Weights of a small transformer language model.
Architecture: LayerNorm before each block, no biases in attention or MLP, tied embeddings.
Training: a variant of Adam for these matrices, 5861 steps.
MLP neurons of a small language model. Each row is named by its layer, matrix (up: input weights) and neuron, and shows model dimensions 16-143. Each number is 50 + 10 x the weight over its row's rms, rounded and kept within 0 to 99.
After each neuron's rows, "fires in" lists the words (lower case) most often at its 100 highest values on Wikipedia text that the model never trained on.

L6.up1204:45 55 49 44 35 45 51 47 57 46 46 48 42 55 55 57 52 48 43 46 49 56 60 55 46 63 46 41 49 57 41 73 53 45 51 58 42 58 49 37 56 61 34 45 62 33 54 44 57 37 71 35 62 51 44 39 46 46 30 40 66 66 56 40 57 54 60 50 56 45 59 56 41 46 62 50 49 47 54 57 44 61 47 56 49 43 39 46 37 48 51 39 61 59 60 49 42 36 48 44 33 57 51 24 31 28 47 33 50 57 42 58 57 64 56 48 47 57 45 33 47 46 49 48 53 53 46 61
fires in: "in", "on", "per"

L4.up244:50 47 58 50 41 37 44 48 33 47 27 31 39 72 45 46 41 46 60 39 48 36 75 54 57 45 43 45 47 49 40 44 71 68 55 59 45 48 60 46 53 63 36 57 46 48 40 50 50 61 44 52 46 51 51 72 44 52 52 67 63 57 44 46 57 46 55 59 55 42 64 61 16 46 53 37 38 54 54 58 62 52 32 32 37 50 44 54 37 49 59 63 73 56 50 61 58 51 34 37 51 35 48 54 51 42 35 44 53 68 46 57 44 63 59 52 43 66 52 41 36 45 55 67 47 47 47 38
fires in: "until", "after", "following", "during", "pld"

L5.up1219:44 44 59 44 35 59 51 61 71 54 39 49 57 33 61 43 47 46 46 65 57 53 55 62 53 52 41 53 55 53 45 47 77 55 43 50 43 50 35 61 53 65 47 48 52 54 55 79 37 56 35 60 57 45 49 52 46 58 55 55 54 50 64 50 56 62 68 52 37 59 61 47 48 49 58 57 62 43 39 56 51 37 54 36 35 48 59 55 35 64 71 42 48 52 37 73 46 52 30 56 52 46 55 43 32 42 51 56 47 61 44 47 32 54 62 48 57 65 71 36 53 51 53 44 41 50 39 59
fires in: "for", "and", "but", "after", "racing"

L6.up1530:44 46 28 53 35 42 20 60 73 43 57 45 43 56 44 51 59 55 51 53 62 60 65 56 54 50 39 47 45 59 47 48 59 55 39 48 43 42 39 61 53 47 43 55 51 51 52 58 43 57 44 57 63 52 49 66 52 50 41 46 44 44 64 44 53 43 42 50 35 49 64 55 58 55 53 61 61 41 19 59 43 52 28 40 51 51 53 56 34 39 48 43 34 36 45 49 52 49 46 53 68 26 25 41 55 45 55 48 29 61 37 47 73 51 67 47 53 60 38 47 51 54 52 52 37 71 59 33
fires in: "of", "for", "in", "a"

L6.up605:42 35 48 36 57 45 39 47 37 40 63 58 38 34 48 39 50 47 54 60 55 50 31 49 58 68 54 47 47 55 42 47 54 60 65 57 60 46 17 49 47 62 48 37 51 50 38 44 36 42 58 46 44 38 47 67 59 56 39 52 39 62 60 43 49 36 57 49 68 40 57 51 75 49 59 42 62 56 49 48 59 59 41 44 59 46 62 44 55 46 50 57 54 45 52 44 41 51 53 45 35 43 43 49 73 40 56 60 49 71 57 49 52 55 46 47 68 34 47 57 48 46 43 57 55 43 57 30
fires in: "all", "such", "many", "of", "both"

L4.up473:44 49 49 43 36 46 32 55 41 41 51 40 41 53 45 42 47 54 79 55 62 61 47 56 66 48 53 31 36 70 46 38 53 55 52 51 44 44 46 70 54 48 40 26 54 59 40 57 60 54 49 59 53 59 46 47 54 48 41 60 35 60 50 48 51 41 50 38 45 27 53 52 51 51 56 68 49 43 54 31 57 66 62 39 36 46 46 42 44 44 52 61 37 44 44 51 38 40 49 46 49 47 43 37 70 45 62 72 34 69 23 52 71 61 68 49 57 58 72 44 48 57 42 41 57 56 74 53
fires in: "between", "other", "both", "as", "where"

L6.up1165:47 49 60 46 48 54 42 42 61 52 34 34 55 47 56 41 50 49 53 60 52 64 43 57 41 32 49 39 46 62 39 55 67 57 39 55 43 34 53 58 54 52 39 58 50 62 49 59 55 63 51 51 39 35 38 60 54 55 47 65 46 50 59 43 57 46 44 45 41 50 63 44 41 54 59 57 54 45 51 51 38 54 49 42 39 48 50 53 39 50 43 42 61 63 47 68 52 60 26 50 41 58 54 44 53 47 48 48 47 49 46 68 48 77 73 52 61 46 74 38 60 55 46 47 43 50 56 42
fires in: "for", "after", "during", "forced", "following"

L4.up63:32 51 27 45 34 51 10 43 56 39 61 49 33 62 58 50 50 38 57 60 60 49 64 59 59 53 52 44 47 49 45 48 39 44 60 62 61 34 46 46 46 49 51 46 43 49 49 52 23 41 50 48 50 35 43 38 56 52 42 35 59 57 58 48 62 39 50 41 53 57 35 46 52 52 66 45 63 61 56 58 48 61 38 48 62 56 39 57 41 39 45 24 48 61 47 63 57 62 54 46 60 30 41 47 63 53 48 34 30 56 46 63 72 56 64 68 57 54 55 43 55 36 54 38 25 60 49 30
fires in: "of", "the", "around"

L4.up743:44 49 42 42 38 39 58 52 51 57 52 46 65 59 43 44 31 49 45 57 39 68 49 46 45 53 50 33 50 56 41 57 69 53 45 57 46 64 62 65 47 59 44 46 55 49 37 74 70 52 77 66 59 65 45 63 45 43 45 45 63 55 30 44 54 58 53 37 38 47 31 58 52 42 58 49 53 50 45 65 28 69 47 32 28 50 44 42 48 43 49 43 46 42 48 54 28 56 58 51 34 44 53 37 58 28 52 53 43 59 40 44 53 55 48 39 53 45 41 56 38 52 53 52 57 43 66 52
fires in: "for", "by", "in", "to"

L8.up1019:31 47 49 64 48 34 51 42 44 30 50 51 41 59 42 31 39 61 44 57 40 47 44 46 42 55 42 47 47 55 49 52 46 69 43 50 55 44 37 56 51 57 51 42 62 64 41 36 81 40 38 38 48 52 51 69 56 36 42 62 42 43 53 40 65 40 48 44 41 53 55 28 43 49 53 56 52 73 34 41 35 60 52 36 39 49 57 85 63 48 46 51 68 60 58 61 34 51 47 49 51 63 54 49 50 28 55 40 50 57 49 57 48 57 58 50 42 65 49 51 60 44 55 55 49 31 33 64
fires in: "to", "on", "instead"

L4.up1110:39 33 34 51 49 44 44 47 49 31 38 49 54 48 47 57 33 51 51 55 53 47 35 54 70 70 58 46 45 63 43 45 35 57 53 60 55 45 44 58 58 53 33 34 50 37 32 49 48 52 49 43 41 53 42 54 64 53 45 55 28 58 39 49 55 47 40 34 63 35 75 55 31 53 54 48 49 58 31 46 70 53 51 31 56 43 52 47 41 41 51 61 58 48 36 39 47 43 55 51 31 56 53 43 61 41 56 73 32 52 37 46 56 58 33 52 79 35 57 47 53 45 47 47 70 67 78 45
fires in: "both", "between", "from", "all", "number"

L5.up719:36 48 44 42 46 48 34 48 30 48 41 45 54 53 42 47 37 42 54 54 58 49 77 47 69 50 58 59 36 57 47 56 42 53 54 59 51 41 49 44 57 60 44 51 54 70 46 38 47 36 60 46 50 51 50 35 54 55 53 60 36 49 51 47 47 45 38 55 44 43 51 48 45 50 57 46 42 30 47 45 46 65 44 48 54 52 39 51 38 39 56 29 62 66 46 73 60 46 57 57 45 27 48 54 57 47 56 41 43 71 42 50 71 64 51 72 50 47 60 58 44 39 39 44 37 49 46 31
fires in: "the", "themes"

L5.up632:61 48 41 45 58 51 39 38 51 32 26 49 34 35 48 48 56 33 47 61 70 52 56 66 67 51 60 43 56 42 43 37 47 51 51 61 52 40 44 31 46 51 46 73 52 43 52 54 42 54 39 47 44 39 52 54 54 68 42 50 59 52 39 52 56 44 51 49 49 54 48 41 54 38 64 48 60 56 47 67 60 49 38 41 69 57 51 47 35 45 49 40 46 47 30 45 51 50 53 54 46 49 51 57 48 58 53 52 46 43 63 54 74 39 47 69 54 58 55 46 51 52 66 56 44 56 57 34
fires in: "of", "known", "born", "mi", "had"

L4.up27:53 39 36 54 45 41 57 36 53 49 38 52 48 46 45 50 39 49 51 54 49 52 53 57 50 46 62 30 36 67 44 63 48 60 58 50 45 50 31 56 59 49 54 65 57 37 50 55 54 36 37 44 60 48 49 65 47 39 49 55 45 55 51 43 62 70 38 54 49 70 56 58 43 41 52 43 48 71 52 67 44 48 55 29 50 51 54 66 37 42 51 57 66 47 56 67 47 60 49 60 49 49 61 42 41 35 54 28 41 62 54 45 51 39 64 44 49 50 32 65 44 51 44 71 40 16 61 63
fires in: "on", "only", "about"

L6.up361:31 37 51 32 47 56 52 57 67 47 32 42 59 58 57 55 57 48 59 50 69 59 49 51 56 54 36 53 44 50 40 61 65 54 31 54 40 64 53 60 46 50 36 43 47 41 51 62 42 60 40 55 41 55 45 76 46 45 49 42 58 54 56 42 44 30 54 43 53 58 68 44 48 50 52 45 68 61 31 40 53 37 43 41 44 51 54 47 35 53 59 43 51 64 42 74 36 63 43 58 36 40 63 42 56 41 52 44 42 46 27 49 64 70 61 55 66 58 59 50 31 49 72 32 39 64 57 41
fires in: "in", "for", "during"

L6.up312:46 49 40 45 43 48 46 31 38 50 53 20 52 62 35 29 56 42 52 39 63 60 60 61 56 43 62 44 54 64 44 46 56 60 39 62 38 54 65 41 47 45 29 59 52 41 47 58 58 51 66 55 48 52 39 46 58 48 40 55 59 63 52 52 55 46 41 67 38 55 43 47 45 54 58 41 49 65 64 56 53 43 49 42 35 50 43 59 49 47 63 41 61 62 63 56 44 47 48 51 34 46 46 35 36 25 56 34 46 61 29 55 51 43 44 46 38 38 55 50 40 49 47 51 49 46 52 48
fires in: "on", "for", "off", "to", "over", "in"

L6.up1519:24 50 53 56 43 47 45 45 23 23 38 51 22 71 53 55 44 65 62 53 64 55 51 57 58 56 54 55 47 51 41 65 33 50 71 66 33 39 35 36 53 55 34 35 58 41 52 35 53 59 55 41 59 41 57 35 62 46 47 48 62 53 60 50 63 47 62 31 68 48 59 41 34 48 62 48 49 60 44 56 41 52 48 43 52 55 48 52 42 36 40 43 52 58 53 48 53 43 60 65 40 42 50 50 42 62 50 58 44 60 40 60 52 49 47 56 53 36 47 53 38 40 43 35 41 56 39 41
fires in: "the", "each", "one", "per"

L6.up369:25 51 36 49 42 51 46 47 71 52 39 46 58 43 52 35 66 47 36 58 52 32 49 63 52 57 47 42 55 53 46 59 54 61 48 50 60 55 41 43 48 48 48 62 53 53 48 47 40 62 47 44 47 48 50 67 40 45 42 55 76 56 58 40 60 36 67 57 59 53 65 22 69 51 55 46 62 54 53 46 60 55 56 41 34 52 51 67 31 43 57 46 48 32 46 53 43 65 48 56 45 60 60 60 68 52 28 50 26 41 26 56 53 51 38 61 67 53 72 49 42 43 53 29 47 60 55 52
fires in: "in", "to"

L5.up116:51 46 32 40 54 42 40 33 40 50 53 57 56 68 27 48 39 44 57 57 60 83 34 48 53 57 50 25 44 57 47 60 37 68 56 53 53 42 51 53 56 51 28 39 59 39 42 62 44 59 36 48 46 39 39 35 64 47 44 41 39 47 43 40 54 60 37 26 40 49 67 44 46 53 60 54 54 67 47 51 45 41 42 32 49 52 52 45 33 32 58 55 62 63 44 56 52 55 43 57 44 26 59 60 53 42 47 42 45 64 47 56 53 51 45 51 78 38 60 55 63 46 41 46 50 43 70 44
fires in: "between", "both", "about", "all", "from"

L5.up1402:35 47 45 57 38 57 25 55 69 39 43 35 60 59 53 24 65 52 48 65 65 47 56 60 53 48 40 47 42 75 46 45 49 71 54 63 44 53 49 47 48 58 50 55 47 52 50 59 47 58 42 47 34 43 55 59 55 52 40 48 49 61 67 49 46 42 46 55 50 49 44 35 38 46 51 51 61 39 48 51 37 59 30 40 49 48 55 44 18 45 48 33 44 56 51 57 57 43 41 49 61 36 44 43 67 46 70 48 37 55 40 50 48 62 62 35 46 43 31 38 59 45 57 50 36 53 59 37
fires in: "of", "for", "in"

L6.up547:53 41 44 54 33 46 23 51 60 48 58 60 49 58 67 47 59 67 59 54 67 29 46 56 56 66 50 53 44 60 41 34 43 71 64 61 56 42 56 37 61 49 58 50 65 61 36 54 49 44 47 58 69 47 43 33 43 66 36 30 53 43 50 37 55 48 41 43 51 43 37 41 68 43 65 67 53 43 51 50 51 45 54 50 48 39 48 52 55 41 39 35 45 57 52 60 54 42 42 58 58 18 40 55 61 73 59 38 47 81 55 52 58 66 34 42 48 54 39 51 50 38 46 43 41 56 42 57
fires in: "the"

L4.up723:51 50 59 60 59 44 30 45 49 35 38 19 54 55 48 39 39 44 74 43 45 41 60 54 64 43 36 50 46 47 48 64 68 54 53 59 52 47 57 39 52 50 35 45 49 61 31 47 37 55 41 53 22 50 45 43 46 53 61 61 40 55 56 52 51 44 53 55 51 53 57 49 16 47 52 61 49 39 42 58 56 45 45 46 51 53 50 50 27 41 52 55 70 75 63 60 67 43 31 40 63 47 45 29 44 39 43 40 56 53 52 66 54 41 68 50 52 59 51 50 54 41 49 69 42 53 54 17
fires in: "next", "until", "since", "after", "beginning", "winning"